config = dict(
    num_attention_heads=2,
    hidden_act='swiglu',
    positions='rope',
    init_std_up=0.0389,
    beta1=0.93,
    schedule='wsd',
)
MLP neurons of a small language model. Each row is named by its layer, matrix (gate and up: input weights; down: output weights) and neuron, and shows model dimensions 96-223. Each number is 500 + 25 x the weight over its row's rms, rounded and kept within 0 to 999. Numbers have three digits each. A neuron's up and down rows have the sign that makes its largest values positive.
After each neuron's rows, "fires in" lists the words (lower case) most often at its 100 highest values on Wikipedia text that the model never trained on; "fires on" lists the tokens most often at its 100 highest values on Wikipedia text that the model never trained on. A number after a token or word is its count.

L7.gate227:521488479517528510505506505505517518526489457501486529449500457509485502532450506508497496496501473521526512521526489496513468476510558523461515485530487491474496524485529525457511503481526528497478456488518493494477464441479452495472473510524431504470478513507525462494477514536512521487476486504492502517496474533505484503472513469522511525504503501459512453526516483488549513534539
L7.up227:485487460534515521481495494473518465533545503480506478501516450545483491448486523520521492470487442484489541529522463542466470483488491524490503495501489507498471514458500514516533503486498485505476468486540477505505466455506517454446451471517461472481466506494560459545509497516515504488488493478521527544537507488496495466503509457538491496475480489473485479496482523451509480470525
L7.down227:492474523489461540496512488492525495497482539519478466462485521506483489472495514539489507517495465492460518515468521498501465477531490498483489555472553502489481511515492516479483508516498542465498535488511487503465454516495501545522491518460482479483504476500479480479479523497523496514518477512482516496500520504508468513497522490436506516516492530517478522510468500476490475508482
fires in: "to" 37, "of" 19, "by" 11, "with" 10, "joined" 8, "at" 7
fires on: " to" 37, " of" 19, " by" 11, " with" 10, " joined" 8, " at" 7

L7.gate702:523528452544487519475548522498502498506517475504478504483545499564498541487472526516503504490494486481492487447495484481516501540521528468506472522497498522507536509507527496493530512527459472524482508487529508530467502517546524547530449521487453498503519495454492539551436458442492485516470535499526516531514460482427513478477493525482500485504507507505511513501488504520528521509494
L7.up702:491540514518516481501530496514543489537507474520512492495511522527538510562481522508434523485464501503508464530467473528487504482521508497501506523477509496537541469478518520492536501502459477490457482501482514486495517471573493514499493538470461481517497521552490484502453474517442491469496537505505494453525472513495488510482498483498497506481533506501519497490517492513505513467462
L7.down702:493539492534536513475482524533524475528431470489460496549508539485484469464484501513506490509515484503514474509513505510516475488508513497483454488482517505488486513459480510519481507491528527498505500483481486509474524472520463517545491533507478510495527482500506533460487428500491477484502494527513498531472484514498480527511532506559520525516507467504509462517504451469468524489463
fires in: "no" 64, "vs" 5, "ref" 4
fires on: " No" 69, " vs" 5, " syn" 5, " Pa" 4, " Ref" 4

L5.gate321:546501498505510487494478487447540464478512521512487499511571488491514499537487523493488478481465497471505522561478453486526484491537520485491495531459501499518513514519505484459502462535518547518504504499496502440497504501523515500493492509476491485488520495525496529521467493490521504512534500483475504511537501527520482501509458499492510434484491521490480533502475472514474491479530
L5.up321:497457492435512531485457493499489485535537479490489490508494492457509450484503502512470508498506488497514496510502500504524481449541514508565487484513473497541480504466502478478519473481469503512508532509496450429455498518498456525481491499533493497539478506492492498464483507466512506545511490500478492553514490485504468470500515530499482462506482567494502468506502498473486505483507
L5.down321:532528505550492456496489483470484563448503508533509466515510522507501519497536500485512530481513561531519506525508462502461489495485471524507488488497459519470488518472552479461520472522502512489523517493502472455507508491507508521515471515494472493520510533490510499493527517487503522471502542484500507496514502481485536479479492516402532445494552486452485507499498508500494535458510
fires in: "to" 28, "of" 18, "from" 16, "in" 11, "at" 9, "by" 6
fires on: " to" 28, " of" 18, " from" 16, " in" 11, " at" 10, " by" 6

L5.gate596:503503524479508495487536524500516515501523514551450500498533451516478524516444499488499469472520497512485519515521463540486520493563513462474491459555519545471523502485529490472534474554495449506519508517501535485472488503514493484483486496490484543486477528470515502466504507526496491534501527474473509488500533506511491456494492490500527517464462465521526509539504467567471485515523
L5.up596:512464515464516491477524500474444502464447542512479517509485538493518538521436533523482491485497551526488526505506477472488500534474504446469494555494517538535505498505477481467495547509473529509543492485493504460523509519486485489480489458516525497489508542510500439509455471515517509477494438522559521542463472493491511485532491512502464471468529527523507522524504531487493471515521
L5.down596:493508507476502518503484506484493498527503519520476488498477503472500507477523515539517482483430484516549471490536504457475497503504467492458523537449554520499458539514475502526489501512507511486526506518465504507527523507519508501514443525502476511489483498532514468493450505479511464539521497524492526531474513512477519511482512527542449465519464476543468495481476540477461443474556
fires in: "season" 17, "years" 13, "as" 10, "on" 10, "seasons" 6
fires on: " season" 21, " as" 11, " on" 10, " Years" 7, "s" 6, " years" 6

L5.gate551:460515446485489476520531488527514498513473523557518489504530509492523559470502445530488507517505481509536510490523480499530510485483502487462505504500493521515461508488532489483487455490528470463516489462504441487486496482501516522509497462468498462523510517489536516506480526513520529539474532517584486486530523518525462495508525460542490528501521489498488497502502486488499476494451
L5.up551:516515485555486570464513502462477508557554512535449502531514456491474532482495470510467480453510485508515511480462520507520485514526508496510517509470479578505497533475490479488505506460503481493471535520494490524518497517490488456527531515485499483479489476487491512501461440492502504457503536499527537513473507522496552477428492499501512479473491507499531518524496515487494485500513
L5.down551:501472544497491489491521519505499529500509491508532546511515506495521454508501518501501468508478521480519515524546490504488498473473488521489514504528536488502493446447516488473476486509477477461499509514496532498548478497536439494505487487485529503511534507505514485494531513495503491506457536486488528507549509466476448443461530467511530497514503520558462519515490515490496475443528
fires in: "was" 25, "as" 16, "became" 11, "him" 7, "won" 5
fires on: " was" 25, " as" 16, " became" 11, " him" 7, " won" 5

L5.gate434:532535483485496494483496476502550481512509474509531528445526509512466493514459476518517488459530487511553523506521494498497492500518531497485470507549516514545490466507496441492477482480493513452499503477458523495484472502482500493468484486471481500509548513506501501502476496523517495509577544547490501491541484523499485499513449471528469531461518506483491459530502515533513495526519
L5.up434:470507504530494475499501507494489493486510515505498481487474486491479467482492552520470490520525481499501444541512560469524456493545505440502497511468500469530521502514488509516554518521501493471492556506506529518527505504485551521479502521501492534531492484479529481511484496472502531493497502503489505494483497491457523544527531527428507486506481474462495467506548544482465517424527
L5.down434:472445483519484455534531464527490502510488534486526479528473458507500484508470550488498516450512530526489442488486469509517514506541518482537507514468497507542538560514465489505497498519490496498462536522472499513506506465503450481521494470471503491461508483493491438487505489493517502529491526480530511452554478534522536481473522497482509491537520520481488516485518490510525487515513
fires in: "to" 33, "i" 17, "they" 9, "we" 7, "t" 4
fires on: " to" 33, " I" 15, " they" 9, " we" 6, "I" 5, "t" 4

L4.gate158:531515475527517461510489500457473515483507518524502510506487493506530513522503503462504513461507487505480521531509457490526504522522502473481510465469545488497524521515498516512473512456529497505481567520507526528542484498510531512475519514492500470525473475522485444533492482474486540509504499525468471482510515534465530516492525492488498518504474538492514478501473491492506493491477
L4.up158:537484537477506476523508501463495499470537512470501505471511528505546515522485538501478451513492561500494489505486477485494486482514484506527459523475511570500487501488499503522496520519530499505483530482506540474467525463516481512524473526525493467508513489504496491498507490529491480507514483537511474492506486568475510557485523491502486511477500506497502525538478516527463490493502
L4.down158:536472467473555521459520458515505479534503503473491537506469517533487534510475526522516507492507496538498478482498505468496500506506507545511456467481488490509501503503481477496502510463468499489467518510449467469508488499524511549428529502485507469504481471470480509467487533512460506515510540505525505505473480494465547487446508505487513486515490478500502506467506512493498501533529
fires in: "of" 31, "more" 15, "and" 6, "most" 4
fires on: " of" 31, " more" 15, "i" 9, " and" 6, " most" 4

L5.gate612:485426502491471490470510462494527500504513477485455491535493477514546474473510507508469521482482494508486486496487521514474500459465459526517495465472478478501507525521519528470508477511532516511509485505503513523506475539489476533517525517493454475510491453504501496501518462474449498451522460445507472477520509498486473513514503500502526512468566489557539492528468486515552516508501
L5.up612:516507496465495484443532496478530480502501459478521528516488460506498502470489534515522486491504514488474547495507477516472493526500524490508509523565485489486499483487540475503547512496510495503519539517502467501520505503446498557488519480470481487529499519501505476491509477500495523498510480489474524486486516471489535560504488547546532508478476499546487465529485484521493528473499
L5.down612:484485547507486543509476480490492496486478532526503501483547529501466500506477518486516516523569483499489500476526501505497497502517487490490495482518510468497516523474478499522475498503521523499465472517501540462531506491521508487442458487567523515485519482528490523501524498486515509494481502502524472530497467525534509485521515446511477520520469496516506517490501468499486449486531
fires in: "in" 55, "of" 12, "to" 10, "from" 9
fires on: " in" 58, " of" 12, " to" 11, " from" 9

L4.gate60:512477461504515530478484541552522447552469535512520500491508487498524490500467531464496489504498529486523525499480510462509483551493484480485448472462527520522532507480524525428505486498498470456489504509493491513537503526510499494487505477489566487486483542468494513488469504503505498469498527499556512502543548503550522438474486469558523493471484477526495508486503464533497477474556
L4.up60:469499487517507488493474550477478474517473514521483493481476495498528497489438540525520458535464538528489484521532536489490535507506454499495475506474537509493502492482541481498514458528524542470513514481518453488512557520530467483438460465445503496519482555480483518492514510502486490503505468514562491497517543478511468518461506518518478506514502502480505519524498486524475500484532
L4.down60:486515492510459498502511484507482525488495559536476502539489530483538484524481496525453490473474487496486478512515516505488503487481486488483504452483513487509491484476551475499512534504512500455506536481503524515478506535537474531501455494512566523479509561517450476513486525522499529484456527534534507498503514499515479462493523490538507485525495505477510507481476525481478480449522
fires in: "as" 38, "was" 37, "been" 8, "being" 4, "former" 4
fires on: " as" 39, " was" 37, " been" 8, " being" 4

L5.gate72:495461538491522498494532544521475477533493496493502451503527528498529498486487454521484541460520514472510525506475519526522491512500489463481495496518466461476528452516538554505471517493498511493532480487515513442485568465496465507547526513489523529530528470531529526484551498512510502520459542540519519492489486512483510555502498521501494528501462486498509540487525495509469540498451
L5.up72:488503532481525543496537513463472496516513558495455483479527548523492489539473492516474527516522484524484493494448520529483444475494509535478527487487495511483524539512447502495464505472451505497498450504513508487492540490526548482494478523494506496490477490522484456485524510480474492503483503510530495527492515489499518556481484521532434495499465486490552519480455500485519510473505
L5.down72:514548503493489538542524481552501462514512508486512500481533509494514520505468467539521547516559468527502522506483499519493487523504498506459472502559498476497523471527506530521532514522503473480520477466513499522519513512489520506494501528506513485550550478541511492537492456496481509495459456504549518544510504533481493492515523484504509534515514506485482536515522472539485508522505
fires in: "for" 28, "in" 21, "began" 11, "out" 6, "spent" 6
fires on: " for" 30, " in" 21, " began" 11, " out" 6, " spent" 6, " spend" 4

L5.gate68:500477461518502510504520467492510489473479479478470510494498465473541478473491524542537513487515520467465502520454460457490509488445488498457492505551523519544506491542533497487479530524532527472493477467520447470554490483473509523494496497498479487496489493543480476542483484485527483466547525504506498496468522492518433491481526487510533550504526500512481457520489492488513520521499
L5.up68:470477489515544495443521530468550480484491533435485525475543485504500534472463529529512494503490500501520531518525525509498522478493520525472499547533467502533497498511492502502503493511525525512495482471524538534471522492505471511472499505488478442499498510516539522540486455532511516485532481541512518495500469503476501485473470490508510448538523471497479500516487478521482469484514
L5.down68:491492512510494513491483491521551554497499532524478550487484527513500476513506500469500487541508519435523506523511509513467497484474468487487496514493479498486511498491504503519455550498496512513465473538487496481520485562519488529474457556514509492514481514490524484448511514557519523518453497517515484504495481508541512491479516523477496505449493522532519516471531506503520480465563
fires in: "with" 21, "for" 19, "to" 15, "by" 11, "from" 6, "on" 5
fires on: " with" 21, " for" 19, " to" 15, " by" 11, " from" 6, " on" 5

L4.gate27:519454493528525484463516513488527526471486470503476514527478492517484482536480490468521515481565443474445494469529481482515496478458495482468502535511531524470480497495525510453496505459523505527451473513510532515492424485497510496535510473487445490528464486505540444538530503509509442501530465486485488507505491469477556538505516481473547507493516489518512473469473463516507504501499
L4.up27:502513493463550494494516485559500511489480463505467515481502496559468486462489483550534538512463494479507516476496459485534529481490508515515505531538505524507515523524552459466519489511528519537482528492492500528497537458487508485502519497520445496498479472486478507507470515496532541476498483507471498500505507509509483496570546479494511519509484469477471523575498473470513501501469
L4.down27:487513510501522495512490506521509508510482535481512469490500592532503494517528485497475502509502533472472467522476545490513533488523498541470517512497515509480496495514508495533511485470507543493491462477508500569508449499530518481508480506486485484458515533524453489503503502513542513507509488508506545489475499502502478474505469472521478518496521511522521459476475493452458497488529
fires in: "of" 53, "to" 22, "with" 10, "which" 4
fires on: " of" 53, " to" 22, " with" 10, " which" 4

L5.gate700:518496521494506546542521549515460461463507464489471513555515474492481510522563476491506498529477467506495531517498497479486518507509468524491510517494526496522540496478531473487467534475470459525515496537479498500470475515516495494474492474457466496519505530529481525531485530474512462478512536462482471525466517515549486472489540519575546521458500524496458479451485464553514502503531
L5.up700:483463508475532525514517499498478519500521492466496478482500497551482529471551482486530520530498514469481518540476508524500555496477493513537482511535531519499504487530459520514481503514497510476500499525520455470517488472529504520483502457520477508490514452493481545540519538484526501482497515540503526488481512483540463546513509511575464514479498534479505491472504530535492486495495
L5.down700:488525486529513488506524553509441455507480474551492486508477503516515532509522455506496510502501541518502495499546495496481472497508472535505482481520516465511536506537503510502476450514488504494466484510488486503543495482513499528491533514484449493463514474567499455496496494450499435481506498512474477464467512463496507500485517467509477500521481496542478471489456520527473455490473
fires in: "a" 40, "is" 34, "an" 17, "was" 5
fires on: " a" 40, " is" 34, " an" 17, " was" 5

L4.gate233:523498507483520477525511535520488497528534539442516496522535534506498472452499518479514525478517461474491505517500530475545479475499509446474503470474494480472468547496523503469505511484504481506507519515517452499560487486498512502498523471447511484482547488462489476522463541497517507501510524483484521535520521444502510529520476495500545491495502528505491529488525498541479491511523
L4.up233:510518501506521501525502520509537532494529508497487542464522526553525499474493483536523468491504466457519501455508520444481466472475543442510514484531509473460504528488484482514499475469499496479444506479485454521520540515545508507517483483487477538482483505516512476520471557522501497491454522482483483548508489502529550501477505487474518466479444469497473493479520484501508477509476
L4.down233:506515524462497516520473526509473533479496547520534506520438544508518498530517507475537536488481490497483492478492498466440481486499528474513477512494526495541515499476507476516528509469461504462479498522456486533510508514528532518513469495496524471509483509493470518515499491462452493468483551495498520483502507491490492507469501511532569518525556472481518511545510518479489480529496
fires in: "of" 28, "number" 11, "a" 7, "one" 6, "few" 5, "all" 4
fires on: " of" 28, " number" 9, " All" 6, " few" 5, " a" 4

L5.gate140:493492494497509484465512483519442506460511527486492506467530476513520500474505530481513460527496538508505487520488483480538474449499519508516500522488497561448485522539503469485527500482499496534471470518504483505505465466535520487468494506504511514486460479447481496500511513479456500465499496473556515469510521498545561482482503471466460465489447532519524467525492538492466494470498
L5.up140:471478471515534465469485494546532490492499479496509513494483528509493496490507500481509498496533499508477500530505501479497507517481538532475509476469453549485472505479511506504447535503532520521519474539488455481548505451497485493524472499529460477495494501496514513486505513514514488512488516548464478493511541513465533513506509475464453506505504538501460483491513479527478529495544
L5.down140:465483522504501484477485484502490527490536553509512533477526483493480492475546486506470513489470463490477462506510485522441495471520512486453560478505502483481473491466512518507461496472496538504497465493505516503550497476498502504506469475495511519515502509554514490540519514542558508539497509523479478485461488503478501504455534455516496486467514487455473519475533498482499522496472
fires in: "with" 18, "by" 13, "of" 11, "from" 10, "to" 6, "killing" 4
fires on: " with" 18, " by" 13, " of" 11, " from" 10, " to" 6, "ed" 5

L5.gate588:508518519505549498456491500500477490500534482531475577487475504502530515529502533524473483486508504534491507520451564465488506505521513521556509493527483520508517494501485550529510479536457514479530497530493509493452535447492458518497512482465506490539471519508470490540515507556479512526524501526489496531492490543483485491492483487483534473478501495510515461522544508463489520486452
L5.up588:501514514504481450476481521525498537483528500490481512511481496513516467487484564492492447515506474485499524510531506494488506518487544502462518496515482541507455550511464525512462539503469542514469503509467523475505463502510476530506478462533500528498417488476511471518503470510486527521478523483480469480526480507478514534479534523494490521501497522547475460507485528466464463509486
L5.down588:466495492498506465499530519519451513470506484522523509534471459512489534543502530519515477500515510548498509532503472531480485511506525491493527495512516469481472500515498505469520530486509478512460514508523503493515484502488518479477497504505455523479476500556479510512545482485465486511442527506478491506515484529486463513544471499501523519520501544495522526552522462514503527487506
fires in: "and" 16, "the" 14, "that" 6, "empire" 5, "states" 5, "union" 4
fires on: " and" 16, " the" 14, " that" 6, "th" 5, " Empire" 5, " States" 5

L4.gate91:482466490484527491484534464525534515456550491555503498481487511524548536494517471466517484468502485515504522444475455508481532506528524473478515537516525491510523482499483529482480523488506487489498515484519543499493487501502516500491500541521452537449539493523495483524521522476555547533553500491473501490493488521485494438506462488509480540509497540488528478500536454494534488478515
L4.up91:489485487480501521541475521490550516500487493543531464524528533485474491546449497504489471508460468518440508500448520472504534468479492508458525499486515482473490494490467522469545524537492473492507488474515519517479511510504511458488491509501499505498496499497545512501534464502467515495502497461472466478491485551488488496463501477529505550507493489513492498476515494503489535488505
L4.down91:507461495482547522500490493523498488499480481503556458482493522454479509497508488516451553511518529485496520517537519522535488518489534482494484530507455476483500501482473508522508486489518502481484488550516461514456506547461523514508514508510471434501512486531445497501519509471511490468487505513501511529471515503492508526520500500494487499476513534547475514471517512492502478513501
fires in: "on" 17, "to" 16, "for" 12, "in" 12, "about" 5
fires on: " on" 17, " to" 16, " for" 12, " in" 12, " about" 5, "us" 5

L7.gate139:519521554473518499481499504513509477430514489539503462462484460449487483536527480506470514514538519485522460495474462466469521487470526521456485537483481523493503535515497541514473525523453494503448527482514493491473501501508527497489480495497526484492521510495525496532519522501542484507509514505480495509474509528491567503525470513497484535464455464509535478531492545535487529492522
L7.up139:524503508494479502505486529523516476511502499507477465523492529480537474490533531476489516528521534557519482455490498477516504480473559499476502546497445497479476551509512564437510520498528459510533476530446544504495544518473507493464481538505449504506450492463542505525481486502520468497513454444498507470480541476488487509459523526469520527532498543514502513509504493481487534515522
L7.down139:488515502505490506515517506469511484467534491528542524498532484487504565498436501533512479453461526487526528513497542546490527560454470516495506489536513472515472498506473477515469529509496492523525509484496460481450540502524511498525513461480476519491492518538508495524483463527498513530497505491476480459531466496504452491558532501482511514473526534503457453500510450483509482505513
fires in: "it" 23, "him" 13, "he" 10, "his" 5, "did" 4
fires on: " it" 23, " him" 13, " he" 11, " his" 5, " did" 4

L4.gate39:521512533547467504481531517528480510487489517527482507524514486496517491500534507491502490539492499509489492473520508518488471490528517496470504509504502546483486533457520506454509549532504468505523453506491556504485442472491491495512522488502420497509535551514526453464473483518507517474512511495500514479464476501484526498491502493500535521538514506513505511534489498489418492538458
L4.up39:540521538522547514474502498514445509521482525500496488491513523454493457498490500503515518500482472475463508456530469516506502509499567497518467464487530459491518521499496516503517513515458482547539477482496515474475471461515486479493508534537506542506487516478482445465474538452510520465524483514483493490516502477495529499516524482509515502491522526503497506514505503545472530494474
L4.down39:521516478478483496501492539449495518507511558554490499490497485499450516497549516497470510510475537520514512490522475497505527491480509468507483566514517506505526513476521530482502500508515486493536523499488509527554497476456443497555489523433466481517495552484456522484489517533509500492477533511497483510482474473472504506472500533533458506465532502480502486499467490513466476519532
fires in: "which" 56, "bacteriologist" 4
fires on: " which" 55, "act" 9, "st" 4, "tur" 4

L4.gate613:494451481508461486501501472508478516536496520485494499482493511497523499493515497567507514503466520496491437498479481468548481496500519491516493531506550512444513504510527524484498483483518520526505507529530476477509515474491491521498445485486517488519514489495483517495507533507536540502500492507496527559516541490525480479477518507542495531488504500434528464539472474520499476488491
L4.up613:494489503526508521518467506514535492473510519430488538473495517515484500496505516446455514494511525535513518507445504477477514476500486477472527493502475463483511450515536487481504494479492509523481506508537474500517488510519518517515442505514500497503478485527477494501541482502513469502519517532489506548518496526488511485488496469475526489533532485502470503458496506475486499461474
L4.down613:474470530538486466504486502499481487480494495503535514496494503500516543463521516466521490493522481457458505546508516507502527490478519546479543516486447539457523470510530434477495486505531488495502487492521510487522478513508463480488517517470506497533492509461491449551466483479490466524470543494494461495511468486535467490509499527471532492521534474477488487476550551508480515514493
fires in: "for" 50, "of" 13, "with" 4
fires on: " for" 56, " of" 13, " with" 4, "pos" 4

L5.gate701:546495527522471486527460493543508516519520494502499501488482491518516465535533501460468507512526506507472481509512489470479470493538549477518441525501490428546546476519501516505459488448519486484513456507447508474568494511517459469523515480535473517505514511471566519510528514510513464494505507521477507485495497500511523498518511436508531477490478506477515490481474498516488521510516
L5.up701:529537486454490523483464504525533514466492508545448475515532449528506455541484493482478497477487483496492497557513504468473479500563520442493492504515504509520469490465510464463530512471549510503525515492510484457557530508489516541561456504512483537468493481486494531495508491504500486525475489496511486458498511481509516490543505498483456530497464509497537466471484488491472554466531
L5.down701:491486449505499519518449509492490464481480507536529507475475508476474506483454469513493502477508499512545491502484502501473520505489523488507503486507530524496452502522538519484522502498498493446516501527487472462475512515535501457528471475493469532485496515547495486500491493533516450529507498508533512475516518516511480521471526514486442461519473473497509482493473499560507522494468
fires in: "be" 48, "were" 11, "been" 7, "being" 4
fires on: " be" 51, " were" 11, " been" 7, " being" 4

L4.gate257:525482482515461453469465466482478513500507478503476480524480440529465524512518527550521497461515482508516508539514555446496472438521508550495474475496506491501495503492488497476554469483449492480492511517531485493538460515482455424491520471505485477511507478500534541538552514504512522492468472510505465501475518483486489457505533496482502516466508529501528519511546451505500524518512
L4.up257:496500477499516462520483511523506488459533506499511484476484446476506488513509495477529478492499522524543542495531465489495511518476509504496481466520485472502456483487493476476497541448501468503525467478514490512532498497512506474501538532467538509527451488488556460480540497526502517532504505510499486473467491491514456507526453528481471471499493508444532476458502489517508541493550
L4.down257:540511538505492480530522466482518495480471498527500523495506461502509475515526519495575546478483506492531504517552464513453465498503475531456475505514511517462493440464559501533519525528527484471547534480475463509509466484476476505481532468500523479506519481497492504507463486475530523513531475497529463482471492472498509502482531471481463478469477472461500491518501482509477519505525
fires in: "to" 41, "of" 8, "entered" 6, "nk" 4, "went" 4
fires on: " to" 41, "ed" 9, "K" 8, " of" 8, " entered" 6, " went" 4

L4.gate140:519448501480501479479533498533495472550486467490503509550530455507500520505473502518511493477491516500514497571508470490488442436523518503492501529521521497527486531531538491452519521484515515488505480499471473501498494494485492467520492497493508459491535506494518514471492498491489490536514485488494525500503481477505491488470507479484456596509486524503490508550538475502500516497471
L4.up140:483506485526530512476492490501515488481508519536486508526542486506465471503510468494537505488539488525500478517509492480515507456494502502547499468459489483504505515535519526496583531473524486534493480481465487527485498492550535533508489541524519526501464470493540486528507516477461531493471547497472465532479506569492492517465486507501478509458444466505489478506524497519456477461501
L4.down140:494503468479467509500464479487558493510474503512449537473536496475456495478515484490497487507511535470471485545493482517486473501472475504513506458505498514492503491447508494558502486475527512526500485457503524483507465475505475522458470523518474541487500508517514474499498501486478507493484474498530520484517511492500476509491561502516480499509471545532491485476510498470459480491510
fires in: "to" 29, "with" 16, "for" 5, "left" 4
fires on: " to" 29, " with" 16, " for" 5, " left" 4

L5.gate671:507437524514483486500495468461478495511514514537547518447484460480485511517488491490523525491480436540484490477530515507498532460494522474472472479499525493484500449491528513460517522490516524525536497540478539475517525509520452510475513527493476444506511515528499475485485566488519503498497501539504474496476524471523472479490504476471531525478462495475568489508498532494523501469494
L5.up671:490496485452475550478439530483474501544486508526525482525504517488537528531489502498505488515465489488493506474465497522486474474489493485530458525502455503485502481494494500452510529484527515499497527493494480515494548520481485508543522497508525494514472473504465484474474528480482511466506496522549495496508490502513458494499540524525515529490493524488547515515502484434513525506530
L5.down671:481503527501478518518548471522487475477528517510483493501493492463493494537527474480517529517525512570503531526485500527466508507485477519484524499514489496554475520520521486500501505528491481516512533566495488528463501526513553497498502520478477477493494488519474515500504536478544519486474501555501490490483475451521547501520459515498472459495496509491462485422508576527506507521453
fires in: "in" 67, "of" 13
fires on: " in" 69, " of" 13, "le" 4

L7.gate648:515447486467498539502517518515528503516562513513513494498472486482502507480501514532481516493512502494473489524496505498483501537504502513527487486513522487498502471520473535515517554470496498547524483480453520475502547485471514504491453506498525498493474513502499473535513552470510565512500511513489539520482438517511529521516462498530527533486450476445480503494497456482531511529458
L7.up648:474548481515486499516501480523520474493539481475453528451482545505462509510495548486478511493528480511523506529523473467515476514500517432499512492506478541520533486484460506516499482488520489470511517512512526495552539540473483539507472446490471474447544499486474518528501481494500496519523488467512468474519527542511500546497501480477525496503519509509520526518552481538461481471521
L7.down648:481521501504476512486544435542546501501506510500467531499527520482511496466519492462504497498506506492488522520565533529481560507456485485518515510497525529511498478472514514525484489487502523516449495539511524478533547530477501552450461498485512496497472498474467498531520511518494520483456485486524521503511522506520505492465504487533540471518502504483475472506455550495495525478495
fires in: "a" 18, "an" 14, "in" 9, "of" 9, "the" 8
fires on: " a" 18, " an" 14, " in" 9, " of" 9, " the" 8, "ing" 6

L5.gate570:490487468495525472480465494513463487478521488519495518502506512529537476480525511535502511508513483490452480529499564508500488497500513523516498478548521494499491523436492516466528452475497490533500500532495531473471491512471516441466505517468495501511480461521528512485503477502486501515491470466466540535507456507495551496526498524471527515489531502504491508540457463523462484466482
L5.up570:511471513496457501491533489458502462490484512522475507457543483486485512503525478559473549508514447492490500543540480510479493465540517505521471528456483514505491521492457502492515478522523494518462510533535534458500479495518537484494495511513513497554518493492519486508485491468505476500485462521495463500562489536507506512445521478508510500512464510473533527488485452498507496473536
L5.down570:486477505465482475507498476509474456478522513515526443490494502540521523478538499463491531490496502490488517452440551488544524477498504513516496536486503446493517490490468476525511487520526496493515528479466487526524484485483490493516507479499503508531486510486525547475538482462504500490510474527446519464510492481458456504497473528465563509498522450521526510540485530499500478514471
fires in: "in" 32, "of" 11, "by" 9, "during" 8, "from" 6, "to" 6
fires on: " in" 36, " of" 10, "ing" 7, " to" 5

L5.gate119:535512458524448493441520511516506480467494533479525516465486494532502476497516488551489509524531521523509479485479480493494517484495541449505532490470504494504487511509488502520546514482510511502502480480553541481479494481538558531518536491482490499546514478496512429486507525468466497510501511456489530488508480506478535463511480473510495513509508522470500551521509472502509445515511
L5.up119:518492526538489551513494474495516472460513521517487464484487510470527521527511524525493531521500513571498509499496483480462515463502502506507565481451473463479493486451454507515480494489498522512558501495543485506471481503560533514465462521539525510506503526517521479517476495489462539501534529513484509433517487517483546505504498470501466511498480504501498486528476494493517497506520
L5.down119:536485539488465494555484494507504505481505484509460474550507506513478476516505501536506497495478487516479527473503515504484524520478501536525516509511481493452497521514472476514507463497544495515481556518496506478472477504480567450527519504515496522522479502474493510513494486498496485480524472451521497469441519505498519519482487503488503522515511468507529483521484526522481505521465
fires in: "of" 29, "in" 15, "for" 10, "on" 7, "by" 7
fires on: " of" 29, " in" 15, " for" 10, " by" 8, " on" 7, "ing" 6

L4.gate196:513537482519523499443488507502504456504450538523488521465523493563446523489497509515515496559444500494531501485534510501521499477519529523498499510504526522506486479480501560487517482467494494483506518506463565529498478450507482461468471531490501500497464495496543490493532539484465546467500487558502501488445487511484494490502480539510497510483512503534498495502530487526491490511539
L4.up196:443495544504512491544526525509514455513487500507501483513516501476500475530533533524506450595476506499462465533457486520494475507501524506506505504493505552535484474493491492497518491502520498491552492500507460497482483519543524534510506461499495511503527520486505454480500509509517494496472483476519497477465465521490517533463508508486495494465458508484475496476517483483517463457492
L4.down196:511486528495485489463515503522538515499530490488479493542520481469501484468539447481474478470511545507485523501484509501484477551481470533491478513520502469479504499532492502484478487497507475492463483497559507463510517528487512547486489523470469509513468527565485482472499533509513490516509476467493510499521530478536479515499530532529506512521563523467451494530500474479474506531495
fires in: "and" 26, "to" 22, "with" 13, "that" 13
fires on: " and" 26, " to" 22, " with" 13, " that" 13, "ed" 4

L7.gate688:533474453517495499490540472506491493478509498507438516538500492507519548545512494481532493524483499464499514518517517467504542532477522486548495486509477530486558486497536508465545489464477501494509501509479501508456526508488529443507499475482482500483470507493522526498491472507509495475523517496478549488498539502543505438486516527490479510493463518474493500503517502478508515484471
L7.up688:491474541520522510470478446460490491490493518520492504533503490517525491507540496433534511506552528507491482529499493525497515468487551521505531499501480491523485492464550455499544489488543522498517505499499530516479489526524503491503459470496469502516441492550538483511491518509518487514517573488477518528465523517536487495517459514497520458501487487481510493510472496483500527523535
L7.down688:515509541509509515515483477466467460527473480519534475496503476511509481464502493493508511510518536492468514500491508499541480471501511524484498508510541506547421504497525459554502470469519528488514434488490505491565478483452528501478503474512484500530476512471555485478517491501488510485468523497525542460501501534519512508517517499510523489471488561488519513510498532529484466539523
fires in: "was" 24, "be" 16, "being" 9, "been" 9, "is" 7, "were" 5
fires on: " was" 24, " be" 19, " being" 9, " been" 9, " is" 7, " were" 5